MLP neurons of a small language model. Each row is named by its layer, matrix (up: input weights; down: output weights) and neuron, and shows model dimensions 48-175. Each number is 128 + 24 x the weight over its row's rms, rounded and kept within 0 to 255.
After each neuron's rows, "fires after" lists the tokens most often just before its 100 highest values on Wikipedia text that the model never trained on. A number after a token or word is its count.

L7.up1332 [158  94 149 145 145 136 109 162 144 105 126 150 139 126 142  83 124 147 203 164 140 121 112 139 103 119 155 119  99 160  91 106 152 113 154 113 103  93 142 114 149 140 143  95 128 135 164 158 137 117 144 118 110  76 133 189 129 145 152 147 124 143 112 150 136 109  98 120 107 107 134 167  91 156 110 156 112 175 114 146 140 139 115 149 126 139 133 142 155 121 124 126 135 113 145 137  96 132 119 128 103 106 157 124 124 106  95 149  98 132 116 111 135 118 118 126 146 113 129  93 133 156 107  98 180 132  85 142]
L7.down1332 [136  94 128 109  95 161 168 136 134 116 140  86 100 175 110 134 121  58 108  91 192 145 136 171  75 103 149 109 102  90 173 127 149 100 138 131 128 144 147 134 115 166 131 180 128 129 103 129 116 103 103 170 116 116 123 127 146 144 174 117 137 120 159 139 144 128 111 139 170 126  96  85 125  92 125  99 174  87 104 127 144 140 127 122 155 125 125 121 146 129 124 116  93 147 117  68  96 115 121 108 126 130 116  91 133 124 135  87 113 128 131 143 147 138 149 155 109 159 146 122 165 146 105  74 132 104 135 166]
fires after: "M" 13, "t" 13, "\n" 11, "T" 10, "Ch" 10, "ch" 9

L7.up1237 [158 139 138 134 177 129 163 110  95 162 142 107 120 112  92 130  90 102  81 131 149 149 147 137 130 182 114 142 132 177 158 136 152  99 109 151 122 129 124  95 162  95 118 138 146 104  66 191 113 137 111 136  97 117 151  98 125 168 149 128 121 108 109 168 127 147 128 108  98 111 133 173  79 104 139 161  72 154 129  80 154 162  99 157 120 145 143 160 113 101 144 130 130 168 153 147 138 120  97 150 132 117 118  96  93 144  95 143 131 129 160 133 132 113 145 139 120 131 191 112 126 117 144 118 123 103  93 157]
L7.down1237 [ 92 119 112  86  75 126 100 129 125 146 127 139 133 130 156 160 150 156 133 139 169 145 113 138 109 102 133 137 129 139 147 116 139 124 169 119 137 143 136  70 151 117 131 168 161 149 106 139  99  99 145 125 118 143 117 128 156 105 128 117 157 133 112 137  86 114 159 111 137 136  87 153 129  92 136 111 165 139 117 169 105 137 105 125 128 121  97 119 138 125 143 128 172 137  91 128 106 128 120 136 143 130  93 132 101 132 107  98 168 144  96 104 116 170 147 177  74 131 136 156 133 136 111 115 106 141 138 133]
fires after: "| " 30, "c" 12, "C" 7, "(" 6, "b" 6, "the " 4

L13.up975 [111  74 132 165 186 132 134 166 157 141 143 120 112 122 139 141 163  87 125 119 140 129 166 132 116  85 125 115 101 153 124 145  86 126 110 127 115 148 139 101 119 156 135 116 131 124 123 117  91 134 109 122 126 104 158 127 128 124 128 119  85 131 149 158 141 108  86 122 153  79 153  76 122 133 131 114 124 175 191 114 132 117 104 120 107 128 111 141 113 150 105 101 130 117 126 162 139 161 126  99  94 131 141 130 102  85 124 134 120 171  85 120  52 125 129 125 124 106 146 125 157 109 162 159 137 122 126 147]
L13.down975 [120 112 121  95 137 115 108 133 117 107 139 148 161 124  97 121 159 150 116 163 151  90 102 145 139 137 101 100 175 184 138 154 138 140 129 118 149 150  94 152 114 150 111 108 130  92  98 143 114 120 174 152 129 123 100 159 138  86 152 129 137 116 101 124 151 131 110 146  98 151 113 131 139 183 171 152 132 139  78 155  95 124 127 135 120 128 128 140 151 130 117 101 109 137 146 124 145 150 164 132 155 140 154 113 150 124 166 110 131  85 129 144 128 115  87 108 161 159 114  96 173 148  90 133 118 135 129 127]
fires after: "(" 21, "| " 20, "in " 11, ", " 8, "–" 5

L7.up968 [ 87 123 147  92 117 120 187 130  97 110 147  67 144 125 167 131  98  86 121 162 111 188 138 109 111 119 153 133 135  97 114 176 147  98 142 125 121 118  98 139 121 146 129 142 140 111 105 135 157 124 123 119 155 146 112 134 148 116 133 121 123 164 146 137  99 150 145 111 123 132 132 107 121 125 140 168 133 129 147 131 122 138 111  83 107 127 122 125 135 129 176 109  69 162 155 105 156 123 134 122 163  97 109 108  82 143 161  92 117 108 134  79 141 116  91 142  92  89  89 140 107 131 106 125 117 142 137  95]
L7.down968 [133 154 180 142 137  94 139  85 147 115 113 145 105 133 132 140 129 184 150 132 135 134 120 142 139  90 100  81  86 133 127 157 127 162 125 117 128 112 116 127 120  94 165 111 106 134 156  94 135 126 106 150 119 134  86 140 102 119  81 126 117  96 122 139 147 107 106 146 128  56 128 116 122 132 180 157 122 148 134 134 149 108 151 156 142 123 142 146 125  90 119 126 160 146 139 170 146 157 151 126 116 146 177 184 106 152 113 111 141  89 123 147  95 168 153 126 103 110 192 106 113  79 135 159 136 106 125 110]
fires after: "–" 30, "6" 7, "3" 6, "4" 6, "0" 5, "8" 5

L13.up1138 [ 81 138  67 141  92 131 113 124 111  97 179 123  86 111 122 142 141 117 145 100 111 152 121  93 118 132 106 111 109 100  97 140 166 109 131 125 104 164 111 140 136 146 158 143 128 117 135 141 133 140 122 133 122 116 143 153 120 112  90 127 107 149 126  92 100 169 118  99 140  83 154  99  77 150  73 166 140 159 146 139 152  95 154 137 138 148 100 166  78 178 127 106 167 128 139 158  46 178 154 129 136 152 119 153  74 143 155 134 130 150 114 156 112 113 162 162 113 140 135  95 114 162 129  65 132 111 133 110]
L13.down1138 [166 129 127 109 150 123 127 109 157 167 138 143 122 154 119 132 146 131 145  96  64 140 102 150 155 145 120 171 168 136  97 112 170 110 139 159 155 126 171 127 134  74  76 115 128 134 149 199 140 141 173 130 125 138  88 152 105 176 113 155 144 120  85 115 134  91 136 140 110 128 130 126 147 123 171 143 104 112 133 111 105 147 135  97 113 166 116 133  97 143 141 124 135 165 153 109 172  77 100  79 122 131 177 127 149 104  95 141 170 115 117 132 110 104 145  87  89 145 132 103  94 163 148 135 139  93 164 107]
fires after: "| " 23, "born " 14, ") " 8, "," 6, "2" 6, "(" 5

L13.up237 [137 153 116 170 127  89 135 102 132 163 138 140 130 137 115 161  98 102 109 108 161 118 145 176 100 111 110 164 108 132 105 131 135 149 148 108 109 129 141 126 154 126 124 148 138 121 139 153 121 125 106 131 104 139 117  96  78 158 110 144 121 112 146 141 129 111 134 143 127 145 132  98 120 178 112 116 127 112 142 172 130 154  99 115 101 142 138 138 100  67 107 117 117 142 135 121 158 106 123 100 170 174 111 127 132 138 146 132 168 120 138 147 143  84 162 115 151 138 143 152 131 135 135 149 125 151 109 105]
L13.down237 [160 162 157 122 153 165 119 141 187 125 129 106 112 133  84 114 103 163 154 128 111 148  98 155 121 129 133 171 149 153 175  81 143 111 112 147 136 120 106 182 155 152 118 107 122 137 138 105 151 100 129 146 129 171 111 135 148 133 121  79 125 104 152  98 137 131 128 156 138 133 119 119 125 169 141 182 164 140 139 113  69  94  93 133 116 117 169  89 100  87 147 102 103 123 173 150 116  98 117 106  83 125 140 111 104 122 100 123  94 140 128 131 124 132 137 145 166 112 126 114 128 107 119 175 157 149 149 131]
fires after: "| " 21, "M" 12, "D" 10, "." 6, "are " 4, ", " 4

L7.up958 [186 143  92 157 126 107 173 117 127 147  99 153 174 168 133 160 104 117 118 131 112 153  76 113 162 118 123 145 138  94 138 133  81 155 137 124 134  88 130 119 133  89 117 114 107 112 175 109 159 143 123 125 160  93 142 131  83 117 181 138 137 121 100 109  66  78 131 118 107 124 174  89 135 131 147 175  80 105 113 142 139 126 142 129 165 124 155 110 104 122 131 104 139 136  83 127 147 125 150 178 124 109 117 134  89  85 167  93 112 133 151 142 140 113 121 161 129  83 159 114 151 116 142 150 131 130 147 150]
L7.down958 [ 95 139 133 184 118 133 162 130 157 111 138 108 116 108 104 126 168 112 101 148 114 129  98 118 132 119  99 144  98 156 117 118 115 151 183 155 119 168 105  71 177 174 114 159 105  89 130 124 102  98 122 135 157 144 162 106 122 139 118 124 119 151  90 120 133 144 123 178 152 142 140 102 131  91 104 134 141 187 111 149 113 113 153 180 154 121 120 117  74 116 158 121 121 121 121 135 122 134 159 133 128 143 132 116 128 182 121 110 115 127 135 119 106 168  94 143 127 132 129 138 110 134 119 121 137 110  72 129]
fires after: "S" 32, "s" 8, "Li" 7, "im" 4, "J" 4

L14.up660 [116 162 149  81 138 134 132 109 155 158 148 141 151 154 153 133 120 104 118 117 184 127 116 125 114 133 122 137 114 128 116 130 148 151 118  91 124 145 151  78 125  95 111 175 106 122 131  98 127 107 128 126  96 137 159 119 133 150 148  66 147 143 101  98 142 161 176 149 146 126 108 143 104 114  97 125 122 152 120  93 117 149 138 149 128 145  93  97 111 132 143 102 116 147 131 121 158 145 120 112  87 109 116 117 122 155 114 140  96 133 125 143 116  97 139 150  93 135 184 128 101 102 102 106 148 136 128 145]
L14.down660 [119 149 126  95 130 141  94 155  87  93 104 151 151 121 111 123 134 125 138 107 130 106 110 143  77  66 116 147  87 149 154 132 142 124 109 193 151 124 124 126 144 153 106 126 134 145 111 132 140 109 114 119 146 100 177 159 134 169  83 126 109 136 105 163 151 152  86 112 103 126 144 161 116 164 138 104 147 119 147 122 124 125 137 163  81 129 123 165 151 175 139  98 133 133 151 122  92 112 142 172 145 150 149 152 149 152 119 102 126 119 149 114 106  98 102 107 195 102 177 126 132 132 134 134 138 142 132 150]
fires after: "| " 50, "a " 5, ", " 4, "−" 4

L7.up370 [126 129 143  91 162 116 115 117  51 108 155 109 153  95 194  88 144  93 160 147 123 135 111  95 134 161 123 100 155 140 150 134 120 103 135 164 133 136 127 139 154 155 127 118 125 111 118 117 134 130 119  99 145  91 144 122 143 135 136  95 114 130 148 100 114 115 121 149 103 110 137 121 126  88  95 153 111 142 148 141 128 179 103 141 116 126 186 133 138 171 117 122 104 176 145 128 104 144 169 128 164 145 112  78 147 134 151 105 124 135 123 145 112 140 145  80 117 180 139 123  51 128 123 142 134 149 138 143]
L7.down370 [155 111 154 152 106 145 138 128 133 148  92 148 144 122 157 156 125 131 120 108  85 142 116 109 134 112 137 171 117 121 132 167 167 111 136 146 108 153 150 129 121 109 148 130 107 148 116 135 154 113 130 127 164 124  82 135 126  86 117 138 101 158 109 127 117 142 133 110 166 145  77 118 138 131 135 114 116 145  62 150 192 131 133  93 141 162 105 127 115 115 101 122 117 137  97  77 131 112 101 130  92 153 146 141 128 123  88 158 169 139 114 104 135  79 118 175 126 110 132 173 161 113 144  91 110 129 153 106]
fires after: "t" 15, "m" 11, "l" 8, "an" 8, "4" 5, "8" 5

L7.up1320 [119 135 175  94 153 115 110 117 103 166 125  62 123 134 134 123  95 123 104 141 149 158 142 158 119 109  83 178 149  94 150 109 161 149 131  98 123 155 125  78 148 108  80 136  95  94 137 133 137 135 128  59 121 138 108  78 158 124 117 131 127 115 151 132 106  89 121 115 126 149  89 139 138 174 129 149 136  93 113 122 100 112 145 131 107 182 133 157 119 134 125 136 100 119 125 152 139 109 126 129 114 105 125 159 158 140 104  94 108 141 124 112 106 107 143 126  92 136  99 163 104 135 141 117 131 156 157 146]
L7.down1320 [143 120 119 124 147 136 111  98 146 125 140 161 144  97 146 134 135 125 123  99  82 155  97 133 139 105  97 125  77 108 134 107  94 130 172 109 148 127 147 170 137 147 119 114 109 123 115 132 130 150 109 103 149 116 161  71 171 136  83 118 136 103 140 104 158 109 125 154 117 125 115  93 111 114 147 127 179 149 121 170 132 161 145 128 129 106 162 100 126 112 132 131 108 115 149 135 137 120 129 144 153 118 118 160 138 140 160 140 157 109 129  96 161 164 120 143 135 153 132 153 112 110 139 149 141 188  95 138]
fires after: "| " 82, "h" 6, "the " 5

L7.up1350 [123 134  76 148 109 146 166  93  88 110 130 122 142 111 127 135 151 135 116 148 109 127 105 131 140 138 142 131 125 116  93 148 160 134 151 151 151  94 132  86 101 115 163 105 172  89 164 175 146 121 152 155 120 107 124 151 144 138 164 112 140 106 160 114 153 117  96 157 132 107 116 105 127 146 133 139 110 146 132 154 150 118 110 131 131 127 158 126 135 145 140 174 167 157 164  95 116 138 116 113 147 147 127 129 114 140 178 143 144 121 129 155 163 145 142 103 109  80 121 156 115 111 169 160 126 124 105 176]
L7.down1350 [129 146 125 161 155 166  93 115 134 101 131 132 109 145 134 104 164 114  94 137 119 167 103 126 131 177 125 129 134 148 111 151 105 171  75 168 136 130 160 162 121 114 145 136  86 150 141 104 132  90 155 127 132 144 112 114 131 116 146 126 130 147 124 107 140 105  91 125 122 123 136 137 133  93 122  97 109 147 115 111 142 152  97 108  89  88  96 136 149 124 187 141 122  58 113 146  88 136 115 112  91 103 155 128 152 129 157  86 159  87 142 159 158 179 113 134 146 121 121 151 127 119 110 136  91 166 153 151]
fires after: "Mar" 15, "C" 10, "mar" 9, "otes " 7, "er" 6, "rem" 6

L8.up1505 [143 134 142 166 129 117 133 112 154 133 141 114 128 120 138 140 140 110  99 106 125  98 117 116 111  78 113 132 132 131 140 139 146 150 103 126 103 134 166 116  77 151 144 130 136 109 106 113 127 141 144 149 123 142 187 143 194 156 120 113 129 149 138 123 143  85 143 142 114  98 129 146 138  99 143 139 150 104  93 197 156 109 109 112 117 152 117 131 202 117 158 147 126 114 157 134 150 121 120 119 119  82 127 134  82 114 173 125 141 110  92 122  99 102 163 135 125 125 138 137 106 126 136 151 174 152 118 134]
L8.down1505 [148 189 120 115 156 127 147 163 163 189 149 106 105 143 135 148 154 110  99 121 128 181 126 175 110 112 126 136 120 115 123  95 149 121 122 160 133  96 129 111 141 176 160 113 157 123 121 147 165 116 141 128 153 159  63 152 118 138 124 148 161 133  98 148  96 103 108 122 150  90 102 147 115 169  89 115 176 112 107 174 147  95 124 146 134  92 114 142 141 105 147 112 159 152  89 143 119 141 103 130  87 127 105 119 118 123 143 110 136 186  91 146 102  87 173 118 150  75 149 119  97 110 121 125 155 128 124 110]
fires after: "the " 16, "2" 15, "," 6, "1" 6, "chang" 5, "–" 4

L8.up235 [109  82 141 142 149 172 146 126 135 135 127 140 127 149 157 126 122  87 105 119 143 136 149 147 109  88 184  97  82 126  85 126 122 160 174 121  97 147 154 157 108 128 159 120  97 148 124 108 120 123 159  98 112 141 178 183 157 165  99  77  91 164 114 121 110  97 103 141 141 137 157 138 137  95 142 121 128  98 141 145 130 147  94 147 135 134 123 109 133 104 132 174  86 123 101 131 120 124 131 127 136  83 162 168 131  83  98 117 126 114 107  92 146  87 108 123 130 139 138 103 164 152 146  86 120 126 138 102]
L8.down235 [104 108 169 148 141 149 143 105 150 118 137  78 146 141 125 169 141 119  89 138  99 153 144 117 105 107 177 162 172 106 108 124 111 142 141  94 128 165 119 165  99  98 137 152 132 131  90 136 137 122 149 132 136 147 148 108 195 190 126 118 132 170 122  97 132 190 107 130  81  93  95 140 149 163 119 148 129 147  73 113 123 118 128  87 130 136 122  93 154 164 159 123  89 137 119 151 114 106  84 139 118 152 120 151 161 144 108 132 119 158  96 116 160 121 109 124 145 189 134  90 135  81 129 150 137 138 122 137]
fires after: "J" 15, "M" 13, "ex" 11, "t" 8, "en" 5

L7.up1454 [ 85 148 112 151 137 148 149 146 148 101 116 112 150 111 152  96 100 151  83 156  85 148 148 164 142 121 109 109 134 140 128 117 163 106 127 129  97 106 141 158 158 100 148 153 161 126 134 102 115 143 137 123 151 195 141 140 150 111  91 156 129 109 100 121 107 102 147 138 136 127 111  94 164 152 141 127 121 139 134 110  92 139 128 101 108 125 144 101 171 124 154 139 123 155 128  95 109 146  92 136  99 116 124  92 131 148 111 103 111  75  61 144 127 119 125 152 104 146 123  73 103 116  98 108 125  96 140 142]
L7.down1454 [159 129 146  96 127 145  99 120 114 133 127 132 158 107 122 124 139 135 129 130 143 129 118 159 120 113 135 115 159 129 133 102 112 128 118 104 117 113 136 120 112 148 138 102 116 121 118 129 181 161 130 148 128 105  91 117 163 111 126 123 125  99 161 128 134  96 140 132 100 117 140 132 113  58 124 172 154 145 142 121  72 160 117  75 160 171 139 164 130 131 143 107 135 130 141 171 108 113 151 121 119 130 145 110 134 139 124 124 127 151 114 103 110 127 143  98 109 118 139 161 181 130 134 138  80 168 115 126]
fires after: "-" 19, "+" 16, "–" 14, "x" 5, "ard " 5, "p" 4

L8.up1312 [119 124 149 135 139 129 108 145  81 128 143 136 136 105 174  97 123 115 144 128 151 129 150 176  99  93 125  92 143 144 107 159 126 161 125 125 155 114  98 146 156 120 124 171 162 145  94 144 134 169 158 160 157 121 139 117 150 127  92 121 140 120 123 154 156 163 145 138 152 134 141 134 118 130 170 100 143 135 136 174 108 144 155 142 111 170 111 126 137 144 114 142 139 113 193 141 163 111 131 139  71 132  83 104 133 151  65 108 130 124 124 147 129 144 139 128 134 112 171 162 122 119 107 135 135 105 124 114]
L8.down1312 [135 143  57 111 141 135 137 105 134 180 127 102  86 137 119 129  99 130 112 145 138  97 139  87 144 152 112 126 126 137 132 125 117 124 151 126 151  95 142 115 156  73 101 109  97  75 139 121 165 129 110 121 116 121 103 156 143 144 140 136 118 137 147 128 114 113 121 172 169 127 134 160 119 148 135 125 173 138 139 116 144 128  86 126 116 116 131  95 129 143 162 116 121 149 133  91 125  87 137 125 115 115 130  77 118 120 180 138 156 133 109 139 122 131 131 129  98 144 109 101 124 148 106 136 128 131 115 159]
fires after: "–" 35, "0" 6, "-" 5, "9" 4

L8.up1338 [ 84 138  75 135 113 130 161 146 147 112 125 114 125 107 119 136 105 118 148 121 169 147  88 138 179 123 122 133  91 146 127 114 153 129  78 162 104 156 112 167  97 137 121 123 148 164 172 149 136 158 134  83 120 127 143 138 141 127 105 129  94 164 119  98 100 124 135 117 140 162 114 133 142 140 103 121 181 156 158 120 108 128 102 128 174 129  89 122 179 103 130  99 145 145 108 107 165 128 162 132 114  95 136 167  73  96 112 125 152 128 128 117 110 134  93 118 110  89 131 120 124 142 109 181 133 124 122 109]
L8.down1338 [112 114 133 138 142 162 144 175 141 109 122 136 189 107 147 136 109 141 130 153 126 121 130 137 147 118 159 145 172 133 149 132 152 128 152 114 111 142 115 115  86 135 157  96 140 114 140 135 172 168 100 104 119 116 130 159 157 134 110 118 161 142 103 102 155 126 116 154 115 123 135 158 134 141 104 136 151 130 148 124 131 136 108 107 115 130 147 122  71 133 138 160 128 113 144 137 149 109 195 147 118 165 104 110 150 120  87  93  99 156 108 106 112 143 155 108 140 138 125 114 129 115 101 123 136 143 101 128]
fires after: "S" 16, "con" 15, "s" 8, "per" 7, "ar" 5, "as" 5

L7.up601 [143 128 152 142 135  78  96 132 145 112 118 103 110 135 166 146 117 146 137 118 126 131 151 114 144 102 110 149 120 139 110 109 173  90 145 115 142 144 113 136 132 125 128 121 122 135  84 128  72 128 132 176 117 104  92 116 113 138 115 106 139 129 127 120 130 161 119 121 119  91 137 154 167 120  88 157  86 143  92 130 120 112 113  78 136 113 132 121  79  96 116 139 151  80 114 160 140  86 125 112 115 123 125 131 129 124 139  83 105 110 118 122  68 164 115 133 151 126 145 117 139 153 113 140 155 113 122 131]
L7.down601 [183 165 134 128 150 129 124 172 113  94 141 113 140 148 142  98 160 129 151 142 147 132 176 135 120 132 169 124 182  95 135 170 129 155 142  85 154 135 160 134 106 123 120 125  90 116 102 135 160  76 130  67 108 123 112 172 150 115 153 121 136 157 115  92 139 158 150 153 162 101 138 102 133 110 163 136 139 136 165 150 107 136 163 118  88 136 132 155 112 158 134 115 138 117 133  95 149 136 143 110 120 136 143 129 114 162 101 165 125 101 124 152 113 105  84 132 136 111 122 122 105 123 165 134 111 143 129 189]
fires after: "G" 15, "sh" 15, "H" 9, "u" 8, "b" 7

L13.up973 [124 154 148 105 136 129 163 156 114 165 126  97 128  82  74 120 113  82 108 152 113 161  95  97 129 141 137 112 127 155 127 172 115 142 164  92 161 178 127 118 114 154 102 164 137 178 112 170 183 149 149 140 119 135 154 112  98 136 148 146 158 127 113 156 119  90  66 145 147 112 158  90 138 134 146 117 102 114 145 155 130 127 134 111 123 144 183 179 136 178 111 109 114 161 157 139 130 171 115 113  93 118 111 151 144 146 126 143  87 123 138 135 165 134 173  96  87  95 112 131 147 129 112  88 103 139  93  57]
L13.down973 [132  87 116 127 105 152 127 131 157 138 121 161 104 113 180 139 145 106 126 116  95  96 113 112 117 132 151  81 127 110 131 117 105  87 154 137 111 152 126 118 130 193 148 123 100 165 173 130 128 100 143 130  89 159  89 108 142 113 145 135 110 135 104 181 171 141 114  89 129  94 123 109 147 130 123 123 110 108 150 130 144 107 178 170 174 143 121 114  85 131  81 146 132 141 154 113 147 138 146 135 138 173 150 127 129 129 137 144 146 107 151 140 150 147 109 135 111 150 151 122 150 123 113 156 117 119 139 154]
fires after: "| " 28, "the " 9, "Lab" 7, "F" 4, "M" 4

L8.up23 [143 149  72 132 113 131 110  90 135  95  93 156 112 115 162 143 120 136 120 133 163 138 117 160 130 125 172 161 121 109 101 163  86 150 145 129 151 109 111 131 116 123 138 112  97 109 127 130 164 118 119 118 109 124 140 106 137 118 133 131 179  77 115 140 149 146 124 167 119 107 124 138 125 125 128 140 129 119 118 103 127 125 155 119 104 138 118  95  93 161  86 111 134 138 140 101 147 146 174 108 151 159  40 139 116 166 111 124 139 119 145  92 149 139 156  76 104 152 138 111 153 118 120 160 138 170 108 107]
L8.down23 [110 124 114 141 145 125 118 128 157 103 137  87 141 152 156 135 169 131  73 132  98 118 121 153 106 202 143 143 160 135 147 108 139 125 126 127  91 111 151 141 197  89  79 130 116 142 127 136  98 133  97 132 147 111 133 160 145 156 121  97 112 174 137 130 141  85 146 129 138 120 129 101 151 122  98 108 136 139 126  97 107 112 143 168 121  86 156 146 114 104 111 131 106  89 107 123 158 119 114 185 137 139 169 158 146 171 131 118 141 144  94 152  67 118 105 132 127 128 127 105 148 117 107 145 157 121 143 124]
fires after: "r" 30, "ol" 9, "aw" 8, "ro" 5, "Br" 4, "al" 4

L7.up1404 [105 126 149 144 135 116 134 140 133 139 147  88 169 120 148 112 153 126 171 149 149 147 151 128 106 128 127 176 134 127 111 133 130 129 102 122 151 107 127 130 112  83 110 135 130 175 119 107 125  88 125 114 145 127 109  91 149  83 113 129 142 113 204 148 158  99 111 161 123 154 112 129 158 124 119 118 131 110  87 115 117 128 129 115 162  93 129  89 108 136 110 140 130 101 126 137 113 109 143 150 110 147 117 113  85 160 158 122 130 149 147  57 105  88 135 119 114 150 139 136  98  89  90 164 104 146 147 119]
L7.down1404 [144  75 119 147 113  95 132 143 133  85 124 121 130 112 159 159 139 140 121 125 141 137 147  90 143 103 138 130 103 130 143  91 127 121 160 100 103 111 113 123 168 119 158 151  93 163 157 167 165 109 125 136 151 103 150  91 144 138 113  89 118 158 135  91  67 121 129 115 120 116 104 121 159 134 122 114 107 125 142 136 168 119 153 133 154 119 102 108  98 110 151 114 140 154 108 118 130 111 132 117 121 133 115 150 105 128 138 146 119 118 110 145 135  94  94 144 143 122 157  72 104 172 153 132 135 119 164 133]
fires after: "h" 17, "ah" 11, "ar" 7, "H" 6, "s" 5, "oh" 5

L7.up1074 [114 146  98 121 150 119 131 153 126 105 127 132 119 162 128 123 159 117 131 154 143 184 117 153 141  60  86 165 133 110 119 143 110 108 160 152 150 118 147 166 138 159 164 160 147 126 161 133 170 133 125 114 120 158 120 118 115 110 153 104 121 120 119 104  91  97 192 120  95 147 140 136  95 131 146 140 107 130 104 112 108  98 114 125 157  94 131 117 112  90 140 102  89 156  82 135 156 138 147 120 108  87  95 145 143 139  90 124 115 110  76 136 143 121  90 107 108  97 161 145 146 194 109  85 145 135 108 131]
L7.down1074 [153 124 159 149 137 128 135  92 161 122 164  98  96 113 158 123 141 122 143 170 107 127 115 163 130 147 153 134 126  89 135 119 136 126 130 122 108 108 128 148 146 129 146 100 103 139 122 104 126 140 118 135 115 137  71 100 146 159 143 102 150 108  92 153 103 130  96 133 129 110 103 101 104 114 149 115 136 119  84  76 134 149 129 169  73 114 126 120 103  85 141  93  90 135 192 172  95 126 125 102 112  99 157  87 116 120 115  98 110 142 123 147 103 154 141 144 125  93 107 149 117 112 131 122 176 160 124 127]
fires after: "s" 27, "as" 10, "L" 10, "es" 8, "S" 8

L8.up341 [150 114 124 120  93  88 136 147 133 141 134 135 127 166 104 139 157 149 131 152  87 135 106 148 150 107 105 150 151 139 130 145 164 138 143 107 123 141 115  86 106 113 132  74 113 122 136 181 168 131 101 124 151 171 134  72  86  76 106 143 120 123 141 106 130 120 153 123 110 119 132 152 119  94 162 135  77  32 127 120 152 125 150 144 128 102 103 103 141 149  81 154 127 152 147 136 135 124 117  88 129 155 101 150 128 117 115 117 140 115  90 107 140  96 113 103 129 159 166 157 127 132 108 149 135 121 123 143]
L8.down341 [157 109 170 108 135 166 122 124 109 106 177 151 130 101 166 106 119 125 145 132 134 148 125  90  79 125 130 106 117  72 124 170 170 138 135 114 132 102 150  90 155 106 104 106  92 122 148 141 123 157 151 119 193 121 152 115 123 102 153 123 146 130 143 133 132 153 113 153 103 131 172 123 153 118 103 104 155 136 136 106 161  76 103 110 168 120 120 146 143 111 105 162 198 144 105 129 165 153  94  88 100 117 141  76 126 111  93  88 148 105 107 134 129 128 100 134 127 126 101 129 136  88 159  90  90 157 127 144]
fires after: "r" 21, "R" 17, "pl" 5, "v" 5, "br" 4, "al" 4

L7.up207 [119 124 115 148 155 107 105 121  96 128 127 163 180 104 158 128 128  87 146 142  76 124 105 130 143 136 103 161  94 138 114 151 125 172 172 124 160 111  94 147  93 112 121  87 146 137 127 128 105 120 146 143  89 133 140 157 102 148 112 105 160 101 110 100  92 141 116  98 131 109 126 160 134 112 133 127  92 147 133 113 113  88 127 127 113 152 110  95 134 100 110  90 125 129 142  92 130 120 125 161 113 147 130 123 136 121 126 148 116 105 160  98 114 137 105 145 118 201 133  94 119 129  92 149 111 142 112 150]
L7.down207 [126  95 134 149 118 194 106 108  94 162 134 108 138 143 103 139 106 132 113 134 120  99 147 161 155 145 178 102 159 125  59 121 135 143 180 117 146 122 108  95 134 135 134 155 141 154 117 102  97  91 141 126 156  97 157 164 107 149 162  91 134 130 150 136  94 176 143 152  98  89 106 133 131 141 143 130 161 121 154 142 147 156 165 158 139 126 116 106 111 139 125 140 108  87 148 201 111 138 126 112 137 129 179 147 176 117 136 113 131 103 119 112 132 117 142 143 153 149 124 150 110 110 166 123 159 137 114 109]
fires after: "h" 10, "H" 10, "Sil" 8, "Br" 8, "al" 8, "G" 7

L7.up293 [138 126 118 183 129 125 111 118 108 115 175 116 141 112 158 123 135  94  93 151 120 117 112 127  77 156 128  97 106 132 117 144 124 123 116 123 107 162 135 137 174 139 117 136 148 146 148 125 172 104 177 115 141 153 131 120 136 124  85 128 131 114 140 145 141 132 169 147 171 125 170 162 127 163 126 138 167 152 150 155 118 166 109 119 154 120 139 139 190 161 186 134 132 139 104 165 134 137 114 125 106 117 154 109  96 140 110 116 145  97 112 163 101 102 117 160 158 120 135 132 129 101 149 127 162 102 154 135]
L7.down293 [109 120 144 114 174 140 140 155 121 109 138 137 131 139 116 150 157 125 104 157 112 135 110 140 125 173 116 130 133 157 125 166 146 120 174 103 163  63 142 102 153 138 142 123  60 136 118 126 119 127  86  99 126 141  91 142 103 150 135  97 141 117 125 134 157 146 110 104 145 109  99 150 123  72 107 129 124 164 146 177 140 142 151 102 108 136 147 137 113 125 149 154 111 172 165 127 140  61 123 123 122 135  80 127  73 113 102  91 132 126 123 135 163 148 125 134 105 150 113 108 117 137  38 150 116 145 140 162]
fires after: "–" 25, "-" 19, "and " 5, "int" 5, "in" 5, "2" 4

L7.up685 [138 172 139 139 125 102 178 143 146 134 130 149  72 121 124 126  98 131 137 172 149 115 101 100 115 128 166 128 109 150 118 124  84 128 110 105 140 134 131 136 146 153 133 125 147 131 143  82 113 126 140 100 155 125 155 128 146 122 106 123 143 110 146 123 145 155  98 131 114 144 141 157 130 152 126  93 113 168 146  99 145 103 152 137 153 119  92  97 124 104 143 140 102 124 104  95 159  93 115 108 126 169 113 182 120 151 157 172 147 107  67 170 123 114 171 186 136 119 136 118 140 116 137 151 104 121 160  90]
L7.down685 [119 115 138 175 137 144 140 137  77 107 147 109 156 113 144  79 143 161 106 148 140 124 158 163 143 115 112 126 125 142 110  92 142 136 119 190 146 134 151 109  99  83 133 124 140 124 109 185  97 173 121 123  85 103 128 162 131 142 121 191 130 141  98 112  91 121 126 146 108  88 123  97 172 133 151 166 161  85 115 130 135 130 112 139 110 114 130 153 103 124 160 123  85 175 155 159  98 158 129 154 115 158 132 110 124 149 141 104 131 151 162 134 152  95 114 122 145 140 123 111 135 111 147  80 134 113 203 133]
fires after: "p" 20, "contr" 11, "U" 10, "comm" 6, "ec" 4, "comp" 4